From a checkpoint of a small transformer trained on Wikipedia: LayerNorm before each block.
MLP neurons of a small language model. Each row is named by its layer, matrix (gate and up: input weights) and neuron, and shows model dimensions 16-143. Each number is 128 + 32 x the weight over its row's rms, rounded and kept within 0 to 255. A neuron's up and down rows have the sign that makes its largest values positive.
After each neuron's rows, "fires after" lists the tokens most often just before its 100 highest values on Wikipedia text that the model never trained on.

L20.gate382 [138  61 177 160 170 123 131  85 128 147 167 100 142  86 142  82 136 107 115 143 195  86  96 129 160 187 121 124 138 167  44 146 126 162 174 172 171 112 107 173 113  82 135  38 142 105 131 124 145 106  62 141 116  78 134  71 121 158 111 167 145 110 143  96 185 115 127  97 112 119 112  91  79 127 116 164 129 124  99 129 116 191 159 100 121 112 120 188 168  89  76 124 127 155 108 107 139 145 102 140  78 139 121 140 157 112  53 106 194 141  93 100 148 142 114 113 141 156  55 119 163 112 174 153 145 163 145 122]
L20.up382 [135 108 178 174 109 115 142 149 200 128 121  58 119  98 142 136  85  98 138  99 157 179 109 141 155 197 136  87 134 140 142 162 121 161  90  87 192 140  85 138  78 127 127 109  91 163 119 142 134 159  90 177 139  65 167 129 128 125 180 138 117 124 109 145 154 110 142  98 156 200  99  87  91  79 112 116 119 147 131 123 104 123 161 200 156  74 131  83  52  66 151 172 137 128 144 127  55 116 109 125 101 163 207 193 120 147 127 161  96 121  66 119 104  95  98 105 155 112 118 138  86 109 165 132 139 153 152 123]
fires after: " United", " con", " In", " in", " Con"

L13.gate125 [140 159 137 177 160 133 194 139 109  93 119 138 169 152 114 128  81  65 101  70 168 176 105 140 151 164 166 100 148  77 143 105 108 162 143  83 156 157 120 136 133 118 119 132 120  94 133 138  83 134 106 123  82 147 126 118 146 103 113 158 120 138 163 114 118 181 158 121 161  85 119  88 167  48  61  93 144 151 147 126 123 127 110 139 141 119 114  97  94  70 107 175 167 107 120 121  82 148 169 127 158 152 134 175 152 139 146 126 136 163 115 152 153 148 150 123 175 118 145 163  82 123 187 136 115 167 162  84]
L13.up125 [136 134 170 149 205 162 135 115 160 119 184 178  42 126  95 136  76 132  86 143 131 123 149 130 143  68 150 100  65 119 135 115 147 167 131 107 131 171 126 130 112 135 141  99  97 185 120 140  67 144 111 157 129 117 187  88  99 116 127 154 120 122 117  82 152 139 173 123 146 144 124 134 185  80 206  91 100 168  96 157 158 145  92 123 149 125  89 171 102 110 158  88 157 124 113 162 188 109 134 193 209 146 138 102 112 116 118 101  87 111 130 160  85 176 112  84 145 143  82 119 154  99 137 111 134 113 115  60]
fires after: ",", " G", " J", "r", " Ch", " C"

L21.gate21 [148 159 110 133 102 151 114 128 103  71 152 185 129 150 170 103 152 118 143 145 135  89  92 143 113 160 136  82 190 142 109 174 144 114 153 178 108 148 113 117 114  93 122 111 132  79 196 118 168  79 104 204 132 123 125 109 102 103 151 200 199 149 133 113 119 124 129  86 102  75  91  96 136  84  82 168 162 150 169  75 110 157 102 150  90 136  80 159 139 153  46 126 100 144 110 139 123 142  98 133 140 162 165 177  90 105  84 131 131  88 109 146  46  95 117 126  79 155 118 143 103 114 177 138  94 141 143 177]
L21.up21 [179 174 161 120 128 203 116 122 127 122 134 145 109 113 135 115  99 159 137 118 133  54 138 169  92 115 136  64 155 160 110  71 167 110 162 131 110  81 185 127 181 129 105 148 122 164 123 112  90  54  22 129 111 147 154 124 131  92 106 150 188 106 113 174 148 101  90 111 104 136 129 103 120 126 130 134 128  73 136 117 130  89  50  96 115 106  79 125 161 167 118 182 131 106 138 105 141 174  72 117 118 178  97  78 138  97 170 172 108 161 121 121 132 143 108 111 144 117 150 115 104 157 117 122  52 142 164 164]
fires after: "===", "==", "-", "t", "ct", "ch"

L17.gate143 [189 138 129 150 157 121  61 139 123 132  94  70 167 123 164 146 157 146 101 164 171 149 122 167 118 115 106 110 151 138 100  89 123 140 122 132 107 100 141 136 143  90  84 196 110 155 155 185 146  53 141  96 135 110 148 144 145 126 114 150 144 162 175 107  95 120 175 163 152 105 103 113  62 141 116 102 168 136 102 104 137 143  93  87 148 179  74  38 105  97 173  87 127 133  88 132 141  84 168  94 104 131 103 107 146 143 142 191 147 140 180  86 171 157 156  81 139 153 194 151 137 197 149 121 163 110 106  74]
L17.up143 [124  94  87 139  64 114 135  93  56  86 126 115  98 117 122 141 130 169 165 108 163  99 148 111 129  71 180 181 150 139  89 147 109 112 211 120 102  76 152 114 121 125 126 182 126  78 141 119 156 129 124 115 156 139 180 172 143 166 139 145 154 152 159 101 200 124 178 120 106 143 140 171 179 162 154 130 151 188 118 118 150 117 168 151  95 141 180 157 130  71  90  69 158 116  99 135 115 124  59 130 124 125 188 107 136 162 101  92 111 138 135 136 105 167  62 124 160 147 101 183  92 107 115 137  98 108 170  98]
fires after: "g", "u", "ang", "oc", "og", "b"

L15.gate210 [158 142 185 126 177 108 155 125 139 136 181 130 152 132 128 100 120 122 186 104 163 118 154 134 122 164 116 100 154 119 104 182 134 220 151 157 169 131 118 127 132 117 125 143  52 121 152 119  94 136 112 147  84 153 162  63 153 110 113 164 119 124 122 140 111 142 149 156 171  64 112 114 138  95 127 156  81 132  75 154 125 101  84 117 126  33  72  97  97 143 131 159 144 131  93 108 155 115 116 161 181 178 145 132 144 132 107 119 102  78 161 144 111 156 126 125 196 149  90 127 136 116 136 112  69 170 180 132]
L15.up210 [ 81 112 118 111 235 110 146 119  89  96 186 141 105 145 125 148 126 131 162  72 131 132 128 116  56 175 157 123 157 107 122 179 121  80 159 125 113 139 114 123 174 138  76 180 108 197 112  94 147 114 170 157 146 169 108 139  96  97 109 132 126 181  95 159 167  89 137 150  92 139 133 138 137 143 126 141 145 151 139 119  78 115 176 147  84  89 135 142 154 185  79 111 103 150 109  77 163 146 141 103 150 120  77 145 154  90 146 180  42 141  92 130 117 116 126 129 101 141  92  62  87 112 111  91 181 109 122  96]
fires after: " A", "al", " I", "y", "I"

L16.gate166 [195 153 112 164 120 115 138 144 149 161 157 147 140 133 150 116 134  96 104 114 169 146  69  83 130  50 118 117 139  89 128 117  91 125 141 162 175  99 137 140 143  74 159 163 102  62 114  78  90 114  83  79 115  85 178 110 127 104 198 141  99 190 153 126 148 153 126 115 165 155 104 123 150 107  64 115 147 134 135 122  28 110 138 129 109 122 149 131 111 156 154  93  80 137 111  81 141 123 171 129 122 188 149 161  97 104 123 134 156 108 153 155 112  74 187  93 157  90 193 188 182 131 174 150 144 111 154  91]
L16.up166 [143 153 123 111 142 174 165 116 110  98 114 153 104 188 177 154  89 103 136 184  91 141  98  77  81 158 148 103 114  99 123  87 152 130 101 139 153 109 134  84 141 136 131 100 119 102 114 125 154  80  59 111 121 122 136 145 144  97 134 154 102  65 100  83 109 140  99 180 117 123 154 128  97  78 124 119 176  65  54 153 138 121 120  99 132 117 121 198 103 152 160 117 130 146 157  92 139 145 160 125 159 128 150 159 126 106 128 113 201 100 133  95 101 152  69  94 131 118 187  91 172 189 149 140  98 164  93 156]
fires after: " /", " f", " sp", " Ch", " h", " ch"

L4.gate319 [110 184 117 180 154  86 159  56 162 184 141 138 118 139 157 167 111 173 117 140 163 131 102 117 130 155 129 159 112 120   9 166 180 200 142 115 194 117 189  67 116  61 108  95 146  81 122 109 115 122 138  74 123 142 101 108 140 119 140 105 137 139  99  92 148 124 162 143 128  68  96 179 141 150 170 160  97 105 143 146 148 152 142  99 197  46 114 148  96 122 127 119 200 181 122 128  92 100  77 159  91 146 107 131 140 163  74 161 129  90 138 110 149 109 139 135 132 137  97 147 184 134 116 158 136 120 117 133]
L4.up319 [115 112 126 160 112 127 159  92 109 167 114 133 163 158  87  43 122 149 127 144 129 118 185 106 166 132 134  72 186  51 102 126 132 204 116  66  92 188 107 162  95  95 149  86 108 150  76 137 127 123 119 124 168 106 181  93 120 129 134 124 121 139 110 138 149 119 109 137 136 152  70 125 150 197  83 160 101  72 126 139 125 134 169 193 150 102 108 142  84 126 164 141 126 164 162 169 153 148 149 154 146 162 122 148  86  75 114 132 175 102 144 134 139 157 115 164 194  93  71 165 123 107 115  94 100 118  94 128]
fires after: " |", "|", " R", " S", " L"

L12.gate64 [150  79 163 117 125 123 124 141 151 125 130  64 142 137 182 136  90  57 134 125 137 117  84 104  89 106  58  86  99 168  75 140 128 143 143 176 180 119 113 184 162  94 154 119 161  97 149 104 121 219  56 133 127 141 158 125 109 104  75 194 161 140 152 115 133  76 126  79 166 113 139  86 136 106 101 139 108 133 103 177 139 149 158 112 136 151 114  96  99  75 124 122 117 125 183  91 106 189  89 137 122 189 136 186 123  97  59 118 120  99 130 151 125  59 188 104 135 173 155 122 180 111 225 141 119 157 141 124]
L12.up64 [143  86 130 173 153  92 151 133 169 131 202  39 159 127 134 104 133  80 158  82 209 108 115 120  96  78 101 128 119  98 136 110 145 114 133 140  99 128  99 159 167 120 145 152  89  56 104 143  77 177 135 126 124 129 130 119 100 136 118 151  96 149 156 122 112 102 141  61 152 137  85  60  99 108 149 112 172 145 153  87 108 125 179  97  93 178 177  87 144  95 160 193 101 145 113  88 105 106  83 165 104 153 119 147 135 144 136 144 139 156 100 146 103  69 156  86 168 139 175 123 153 143 148 139 130 116 109  92]
fires after: " in", "In", " In", "s", " A", "il"

L20.gate22 [182 146 143 183 122 108 144 158 133 114  96 149  90 118 170 110 166 181 171 104  76 125 113 104 107 142 153 165 148 149  91 127 151  93 158  77 124 141 176 134 108 108 146 153 107 117 156  95 184  40 132 126 123 144 143 178 153 106 163 160  66 100  74 119 180 122 104 126 141 114 207 115 158 103 137 143 171 112  59  63 121 129 106 106 147 115 126 186 154 176  59 132 129 191 132  80 124 154 110 128 157 173 130 124 138 158 113 127 139  95 114 135 149  57 160 109  97 106  76 188 172 160 172 115 109 130 155 141]
L20.up22 [195 208 142 172  95  75 148 124 138 107 110 200  87 154 167 113 133 132 160 140 103 142 117 124 120 142 175 146 117 153 107 134 136 142 167  54 153 133  83 139 157 108  92 103 118 134 148 167 128 103 103 163 113 152 164 157 143 112 135 113 130 104  74 124 191 106 105 151 131 150 127 188 164 111 147 167 102 120  63  85  72 143 109 104 122  97 177 116 148 142 120 150 107  95 159 124 165 139 130 146 160 127 124  78  69 119 147 127 110  99 140 105 174  70 146  65 122  63 128 130 173 103 138 142  88 121 123 131]
fires after: "y", " a", "ou", " s", "ir"

L16.gate369 [ 94 114 103 179 152 148 140  96 183 127  97 118 157  93 115 133 132 151 112 110 155  99  82  93 136 114 147  39 164 161 115 138 120 181 167 129 138  72  92 114  91 113 162 141 131 109 177 115 107  61 177  98  85  85 125  85 184 149  77 122 149  89 175  77 213 113 150 149 138 147 156 103 157  61 120 110 113 131  89 134 139 135 133 152 126 135 136  97  84 202 119 101  98 162  89 147 148 140 130 125 141 159 114 166 109 117 156 180 159 124 102  88  71 164 124 143 161 149 114 167  31 145  96 141 133 116  97 160]
L16.up369 [ 85 121  95 127 137  76  99 103 152 145 109 104 193  94 123  98 130 125 147 110 135 167 134 134 131  93 114 107 105 121 127 127 121 200 135 112 174 137  82  79 173 109 171 185 125 138 154 126 113 159 144 147  58 140 199 140 147 166 125 102  79 123  60 151 122  95  67 164 107 171 172  77 181  58 159 147 146 156 145 141 167 140  73 155 152 139  80  77 111 195 134 148 146 165 173 141 126 178 109 180 131 132  84 132 112 142 158 148 129 109 133 123 118 111 112  96 132  89 152 112  98 194 159 127  51 124 150 102]
fires after: " S", "ol", " Al", " Y", " L", "-"

L21.gate69 [191 123  81 177 179 122 219 120 153 122  86 145 107 172 107 133  76 146 106 140  96 159  97  96 118 104 123 141  94 177 143 118 144  86 108 134 151 126 175 111 119  94 142 118 119 151  98  80 101 170 184  73 123  76 139 189 148 161 149 157 123 114 120 118 112  80 161 146 154  94 109 100 181 132 142 133 115  50  33  83 109 119  92 140 136 117 107 128 171 192 159 148 142 110 108 119  63  72 131 122 135 167 146 132 163 124 131 133  98 126 140 139 163 174 119 126 105 138 156 126 171 148 101 139 127 142 130 102]
L21.up69 [141  92 154  88  87  72 109 132 137 107  80 182 163 114 107 148 145 122 166 177 113 111 158 102 119 141 133  83 170 180 114  85 148  96 122 108 116 145 124 155 177 145 129 111 144 109 124 173 149 150 155  70 113 115  93 136 128 129  83 169 105 167 210 154 168 119 144 172 146 117 190 166 114 109  48 134  82 172  99 117 128 125 125 155 110 117 100  89 148  77 159 127 143 157 109 116 112 135 132 100  73 142 124 111  48 116 105 125  43 129  87 181 107 152  99 161 134 133 176 165 157  32 103 114 178 101  99 156]
fires after: " be", " Te", " A", " ele", " e", "us"

L17.gate419 [107 103 156 191 120 157 114 136 127 160 127  98 144 127 100 128 115 161 143  80 134 133 114  74 114 164  86 112 147 239 107 127 102 113 148 127 149 142 118 145 141 131 138  64 190  97 168 109 157  93  81 116  76 121 145 134 175 144 104 134 157 135 165 101 143  32 131 173  74 150 173 132 166 103 129  72 138 156 113 146 133 139 149 169 117  77 168 195 106 152  85 150 179 163 133 136  89 156 110  61  74 152 108 129 165 194 165 113 177 121 125  87  66 156 136 124 149  87  98 100 173 127 125 124 126 144 126 131]
L17.up419 [124 115 127 138 163 130 199 145 140  74 171 104 154 114 140 100 115  75 117  77 117 177 133  57 168 114  97 151 148  29 153 117 180 108 148 121 130  25 145 133 172 130 152 156 122 146 172 139 111 104  98 153 112 107 151 146 165 135 108 134 114 103 147  93 102 184 128 146 129 162  95 123 106 154 121 206 158 119  64 141 124 108  96 125 134 118 105  93 126 169 129 172 144 140 155 140 137  78 145 173  81 106 107 107  92  94 195 155 129 115  88 194 166  91 182  88 127  93 111  82 152 146 161 175  73 111 137 101]
fires after: "y", "em", " al", " Al", "am", "-"

L18.gate286 [104 170 158 129  97 115 119  64 152  84  90 166 111 172 114  89 133 161 121 157 141  87  94  93 131 129 165 148 135 148  82 162 121  99 198 123 103 143 168 151 130  98 109 141 106  88 177 126 124 111  30 127  72 144 140 170 127 121 154 172 146 141 169  74 120 156  84 106 106 173 128 106 190 158 132 135 166 144 105  59 139 126 155 160 102  91  73 153 149 159  62  82 160 105 135 106 116 129 132 106 158 192 150 176 152  77 126 107 149 119  81 144 113 110 185 123 109 121 160 135 113 168 138 114 141  64 126  95]
L18.up286 [ 81 148 128 150 190 189 116 121 155 121 125 125 116 122 155 108 108 121 119  61 133  89  87  97 131  94 152  76 132 140 137 107 138  92 146 112 154 114  94  93 157 108  95 125 103 117 141 156 127  48 172 112 126 107 134 151 119  93  42  85  71  86 100 128 129 184 158 153 123 132 159 151 146  94 129 112 153 103 132  88 158 138 109 136 120 120  76 197 100 133 143 163 187  88 140 113 171 146 190 168 121 140 168 169 136  73 200 206 134 109 147 121 127 191 192  52 148 104 151 140 160 147  92 111 123 138 152  79]
fires after: "===", " f", " h", " st", "==", "ur"

L12.gate409 [117 109 162  93 115 122 101 104 112 142  87 109 151 126 144 118 125 157 143 140 116 102 132 172 126 213 166 103 203  93 106 132 120 139 142 128 151 102 137 137 132  78  76 167  95 109 169 139  85 149  27 109 119 175 162 133 104 133 133 159 110 192 178  80  87  99 166 169 109 117 148 162 143 167 134 159 101 134 103 151 150 131 142  93 159 110 101 144 132 130 104  98 134 113 128 121 128  93 135 165 102 130  98  67 125  77  87 119 128 100 167  84 171 102 124 117 117 115 150  61 151 176 183 160 120 152 105 124]
L12.up409 [ 71 102 109 109 156 149 111 110 140 187 109 121 137 143 190 122 141 125 124 157 174 136 114 146 101 206 172 111 179  71 113  68 139  83 153 124 139  94 105  94 161  89 105 134  89 164 176  91  86 123  84 150 154 153 126 170 128 143 108 103 116 202 175 115  57  79  95 125 144 163  59 132 118 115 187 142 156 162  94 129 105 133 143 161 122 149 118 170 165  79 131 121  60  70 110  93 109 133 121 150 119 124 128 137 145  86  65 115 125 138 122  77 150  86 118  68 101 112 144 138 153 137 150 155 119 133 130  81]
fires after: "b", " T", "ec", " l", " B", "l"

L13.gate223 [161 131 161 123 174 146 134 116 162 107  72 124 117 142 173 113 156 166 111 142 150 126 114 131 181 133 150 182 167 117 116 124 132 143 157  92 154 139  90 177 134 124 135 125 143  51 101 147 117 128  83 109  62  99 158 131 105 142  90 149 112 173 142 126  90 126 131 149 141  63 123  90 221 141 158 124  92  52  55 130 151 167 101 131 162 105 128 122 131 105  42 202 110  89 109 114  95 150 155 156 146 170 145 123 118 163 178 108 153 110 158 123 149 102 196 101 135  88 106 146 180  93 151  93  85 150 116 197]
L13.up223 [220  73 148  71 180 115 129 142 132 116  70 136 117  94 121 134  91 127  74 107 137 157 145 120 156 138 115 153  93  93 155 173 125 177 116 100 169 170  93 170 125 154 154 162 107  96 120 116  76  97 148 144 114 120 157 140 118 167  73 138 161 171 129 118 115 116 107 187 148 119  95 108 107 111 131 118 132 162 118 160 154 143 127  92 126 119  90  70  83  66 105 149 149  76 149 139 128 134 128 148 175 131  93 163 135 189 103 122 144 131 107 206  38 135 181 123 139  90 109 136 166  35 138  85 126 148 177 104]
fires after: "er", " C", " G", " Ch", "an", " H"

L21.gate82 [158 161 135 125 100 119 159  42 113 129  96 139  94 155 114 116 112 138 160 125 140 109 137 106 106  75 175  89 217 142 119 163 127 204 145 137 145  99 139 126 141  91 141  71 120 160  73 115 157  68 142 137  74 111 113 109 150 150 137 169 184 165 168  83 176 154 134 141 126 111 132 117 114 116 135  90 104 131  81  86 129 156 141 164 220 110 155  99 134 119 155 111 158 128  99 116  63 135 178  81 108  99 162 130 125 128  92 152 197  96 148 120 110  67 189  94 113 105  81 159 152 158 115  84  93  92 169 100]
L21.up82 [149 165 151 102 149 139 152  73 173 190 100  41 173  86 144 127 120 135 140  93 149 192 149 132 132  42  77  86  77 146 111 150  97 149 105 174 114 114 134 186 176 136 131 136 137 115 118 111 149 104 133 107  66 116 124 141 159 105 174 174 128  99  88 162 183 147 166 132 170 193  77 113  99 153 143  87 115 169 127 173 160 137 159 161 112  86 140 127  78 131  88 136 117 122 174 114 126 124  68 183  95 105 162 150 140 159  84 101 154 180 151 185 115 119 137 133 130 130 102 135 143 139 136 155 128 118 126  86]
fires after: " Jan", " I", " En", " in", "d"

L3.gate38 [124 162 117 111 129 179  93 153 142 110 111 167 156 154 144 160  75 166 127 163 238 135  87 106 128 109 127 132 205 131 133 120  84 173 159 128 104 153 166  77 146  97  97 173 119 105 115 139 119  87 136 157 113  80 135 102 124 109  92 142  99 110 125 100 125  84 179 143 148  83 135 170 119  95 100 152  90 103 178 120 113 183 123 112 175  65  89 182 149 125 108 110 177 108 146 111 116 152  98 194 136 105 153 105 121 163  83 152 108 149 154 147  89  83 152 129  95 167 161 176 130 130 135 100 128 106 139 155]
L3.up38 [162  77 123 119  85 108 105  78  69 158 118 148  89 162 139 105 129 148 107 165 143 135 139 101 108 162 189 127 131 157  81 138 109 143 130  97  96 108 115 134  95 152 131  77 144 136 125 130 128 122  85 101  99 164 112 161 136  86 123 105 124 113 106 162 108 126 124  82  76 126 110 142 139 143 130 169  92 114 119 135  94 137  68  80 159 132  94 162 125 135 108 151 166 169 201 190  79 156 153 123  72  81 150 129 116  70  37  88 117 117 205 127 150  96 146 160 172  93 119 155 146  42  54  92 157 177 194 150]
fires after: " d", " s", " sp", " ex", " S", " R"

L14.gate306 [ 76 132 161 167 153 187 123  68  99 141  55 163 177 141 111 134 128 180 137  93 145 156  78  49  88 109 123  81 108 119 155 145 132 143 164  88 135 164 121 133 101 100 159 116 169 132 128 134  47  86 178 136 132 143 125 135 156 134 147 110 158  69  87 130 140 120 126 157 136 129 131  66 168 108  64  82 153  96 152 157  94 150 145 118 184  74  90  89 140 155 133 137 137 121 158 128 104 100 187 114  56 116  97 100 130 128 143 145 116 112 131 127 116 107 170 131 161 176 170 123 149 147  47 152 141 142 179 171]
L14.up306 [128 119 162  79  71 164 155 152 127 142 120  94  99 176 138 137 131 136 178 135 164 133 137  84  91 105 185 160 120 106 141 109 103  77 146 108 114 166  97 118 108 102 113 136  97 145  69 136 173 148 207  78 105 192 115 164 130 171 136  81 134 174 153 154 110  99 163 157 135 123 144 132 130 137 177 122 112 124 174   0 149 118  82 164  75 114  25 106 138 136 132 135 100 112 109 146  86 145 127  65 106 144 137 156  81  89 103 125  77 162 133 144 142 124 145 138 118 162 151 158 136 143 140 216  90 140  66 112]
fires after: " w", " W", "W"

L21.gate85 [130 108 139 170 179  81 143 121 103 120 143 147 136 148 173 117 161 178 160 138 130 112  92  91  98 115 161 143 146 150 152 135 126 131 135  97 185 132 156 142 178 118  94 133 106 121 133 120 126 124  85 182  69 146 133 110 100 143 149 158 104 137  63 145 156 150 105 136 120  69 150  67 137 139 177 131 162 102  54  78 179 122  84 164  98 127 130 147 131 156  92 209 175  77 143 100 152 171  69 142 144 174 110 140 114 150 179 151 136  93 138 158 119  67 127  95 133 184 107 140 154 128 191 145  95  80 165 195]
L21.up85 [ 92 112  93 178 158 155 139  86 148 118 158 153 102 170 173 135 190 149 132 127 139 179 148 117  67 138 131 139 145 100 118 159 105 105 130 124  91 135 154 150 107 133 136 163  83 142  95 116 137  97 135 184 102 138 164 124 128 158  92  74 122 145  76  98 195 142 131 160  82 105 128 127 167  84 201  99 174  98 125  57 131 107 148 130 141  91 114 111 152 127  63 158 145 121  84 131 178 188  65 131 134 159 112 118 156 127 116  63 157 120 142  76 190  80 125 109 148 137  64 168 126 128 161 142  98  75  64 211]
fires after: "ou", "y", " s", "ain", "at", "al"

L20.gate27 [131  97 114 151 175  90 138  76 106 109 128  93 137 177 114 119  62 122 188 172 174 100 155  94 121  97 107  92 156 117 117 133 107 141 127  97 150 112 120 126 131 119  83 175 115 149  93  75  91 155 144 148  63 150 130 151 167 157 168 127 133 111  95  95 108  72 175 141 143 138 113 191 147  99 129 117 158 174 109 139 115 164  85 165 121 144 124 147  92 152 133 118  99 124 119 104  86 115 132  88 132 167 103  88 102 150 117 161  96 157 111 130 132  79 178 138 128 166 138 225 167 154 179 126 114 157 126 140]
L20.up27 [ 95 195 132 164 157 103 221 137  45  82  92  84 147 145 136 104 106 170 194 101 189 116  77 143 113  87 132 117 158 131 173 154 114 157 105 126 140  63 148  90 100 140 109 161  42 118 108 137  95  97 117  72 128 164 106 195 129 150 156 166 141 132 157 116 152 148  80 134  93 144 128 193 141  99  94 121  96 139  73 171 132 174  95 111 109 106 123 142 151 132 120  64 151 174 149 105 138 107 147  74 201 128 119 133  95 117 173 145 132 136  86  81  84 118 144  87  83 109 127 177 137 128 158 160 152 113 134 162]
fires after: " d", " to", " b", "b"

L21.gate62 [119 141 138  98 157 102 109  91 124 209 139 172 128  86 131 120 111 158 129 133 166 121  76 126 183 120 130 198 132 100  93 100  80 143 173 125 197 109 128 128 166 113 115 171 175  99 127 163 136  96 127  87 101 118 139 108 122 155  73 126  88 124 140 148 159 156 156 190 124  89 132 139 146 108  57 106 166 119 113  88 122 112  63  79 168  97 131  60 180 166 141 106 119 104 114  87 119  98 144 108 138 103 120  74 156  96 145 118 119 113 134 111 170 142 178  99 128  36 132 174 210 160 175 150 162 135 110 142]
L21.up62 [149 134  80 100 127 143 149 132 125 165 131 121 147 189 101 176 107 115 158 100 147 136 163 156 139 145  95 133  74  96 112 128 166 116 112 125 106 119 142 154  92 155  86 122 151 144  89  74 122 120 120 129 145 126  83 140 108 142 105  85 181 180 105 177 157 108 108  95 108 169 201 132 154 167 115 159 126 130 115 142 132  64  92 134 123 172  82 154 193 130 117  61 139 138 116 141 121 130 122  88 100  93 128 125 136  77  74 134  76 184 157 179 144 192 122  72 104 107 145 143 150 150 121 159 176  63 136 161]
fires after: "e", " th", "p", "ue", "are", "fer"

L17.gate431 [152 144 137 125 109 173 109 119 147 163  74 114 157 126 171 119 109 137 131 135 173  92 122 178 129 160 141 134 126 127 141 131 108  79 170 114 161 118 108 199 161 105 128  61 130 127 106 127 111 120  81 148  74  98 143 129 112 121 108 154 152 106 162 138 158  93 145 177 172 103 117  75 117 109  90 133 103  92 119  74  99 118 133 152  94 180 105 117 101  70 148 108 169 105 131 146 128 129 112 159  94 111  79 106 193  59 137 133  78 111 174 132 120 177 140  96 125  89 193 134 169 108 171 170 138 142 179 129]
L17.up431 [107 147  84 110 108 143  93 125 121 132 107 144 158 162  99 127 213 161 125 124 121  69 155 139  87 109 195 152 152 117  68 189 120  84 153 105  99 101 149  93 147 130  88 128 151 100 139  86 153 108  91 163 177 192  69 187  95 128 128 156 178 151 115 160 149 160 114  72 119 146 142 181  78 127 142 111 127 115 147  89 116 130 169  98 170 134 122 162 196 158 123 100 169 107 102 141 113 168 119  87 132 107 102 105 124 123  98 136  93 139 183 141  52 123  57 180 130 161 168  78 115 151 120 106 117 115 118 151]
fires after: "g", "ang", "ig", "ot", "ag", "ug"

L21.gate29 [162 137 138 115 112 102 173 123 113 118 174 133 143 146 140 140 145 161 137 107 150 157 197  61 111 164 110 100 136 157  71 134 149 191 116  75 120 108 100 110  99  93 119 181 159 117 161  95 110 103 111 108 126  90 138 104 190 131 123 255  86 152 143 173 173 140 157 109 163  70 147 140 166 121 105 149 156 136 125 164 123 150 143 144 165  88  98 144  99  89 117 125 189 111 174  59 165  99  81 153 106 161 102 129 182 121 147 131 161 131 135 138 137 153 100 157 163  98 132 141  97  75 194 136 144 180  93 120]
L21.up29 [145 106 134 156 174  86 138 115  88  66  76 124 154 164 117 154 127 153 113  85 137 138 171 101 135  83 115 118  52 154  84 128 147 159 108 122 159 157 163 140 177 143 157 148  79 186 123 149  83 117 153  92 124 106 124 118 172  92 116 152 147 104 139 102 143 110 163 143 132  93 129 156  95 141  89 171 169 213 103 158 115 131 131 116 124  71 109 165 136 184 102 177 151 143 118 147 208 114 142 193 147 133  54  96 121 162 162 133 112 107 118  89  79 148 138 122 170 109  89  71 106 115 143 124 169 133 187 134]
fires after: " A", "an", ")", "u", "al"

L7.gate378 [122 138 185 132 128  87 164 106 128 155  87 153 171 125 103 147  70 214 162 137 154  47  88 108 174 152 124  89 135 140  98 173 131 166 158 150 146 148 148 153 104 110 125 135  71 178 119  92  83 153  67 106 114 125 194  92 117  99 162 145 118 135 153 116 122 142 214 139  95  91 155 131 159 132 136 129 114 106 119 161 180 129  99 117 132  93 128 132 149 130  56  99 171 122 153 119  98  79 169 134 130 123  67 135 169  93 103 124  68 109 149 121 113 131 139 149  81 119 162 125 197 128 167 200 103 141 141 139]
L7.up378 [113 121 147 122 185  87 137 125 103 176  66 136 165 124 110 158 119 146 132 121 170 102 105 111 148 156 115 107 103 126 107 174 127 176 137 108 162 146 115 122 133 148 123 147  60 162  75  76  57 105  37  96 137  93 156 114 115 136 143 175 207 142 167  72 151 167 113 124  78 121 168 147 148 131 121 130 129  99 184 173 154 157 121 123 117  91 116 154 146 139 104 127 128 131 134 131 123  86 197 116 158  71  69 183 153  85  85  60 107 121 114  98  96 127 138 111  82 121 139 138 185 176 203 159 117 122 160 108]
fires after: "b", " b", "if", " d", "c", "l"

L14.gate199 [108  71 166 165  96 158 157  94 157 164  69 147 174 141 119 118  67 169 123  99 172 106  95  96 124  61 125 147 182  63  99 154 118 223 132 119 124 145  96 107 150  99 136  81 154 121  92  79 109  80 166 142  85 163 166 105 143 173 184  98 123 125 138 106 149  93 177 115 141 165 187 147 153 108 129 123 166  58 159 129 152 118 100 132 173  90 115  97 157 125 136 135 111  66  94 128 102 144 169  94  99 141 130 104 134 109 125 147 136 112 153 148 148  69 174  90 129 142 132 178 202 154 109 132 104 130 105 140]
L14.up199 [160  74 123 120 122 128  64 109  82 107 115 204 128 186 149 108 142 176 172 140 137 101 124 106  89 134 128 124 156 111 137 160  93 206 124 120  91 181  95 136 137 110 121 117 141 131 131  89  86 115 172 192  94 148 124 133 123 148 181  97 141 145 179  79 153 113 115 142  99 121 193 129 157  87 135 153 197 139 133 103 165 133 170 121 169 102  50 113 127  88 145 100 147 102  96 158 158 153 184  49 112  88  50  80 157 150  85 162  67 140 149 125 162 107  99 176  93 136  92 174 131 110  96 149 145  85 120 129]
fires after: " w", " W", " B", "in", "ar", "an"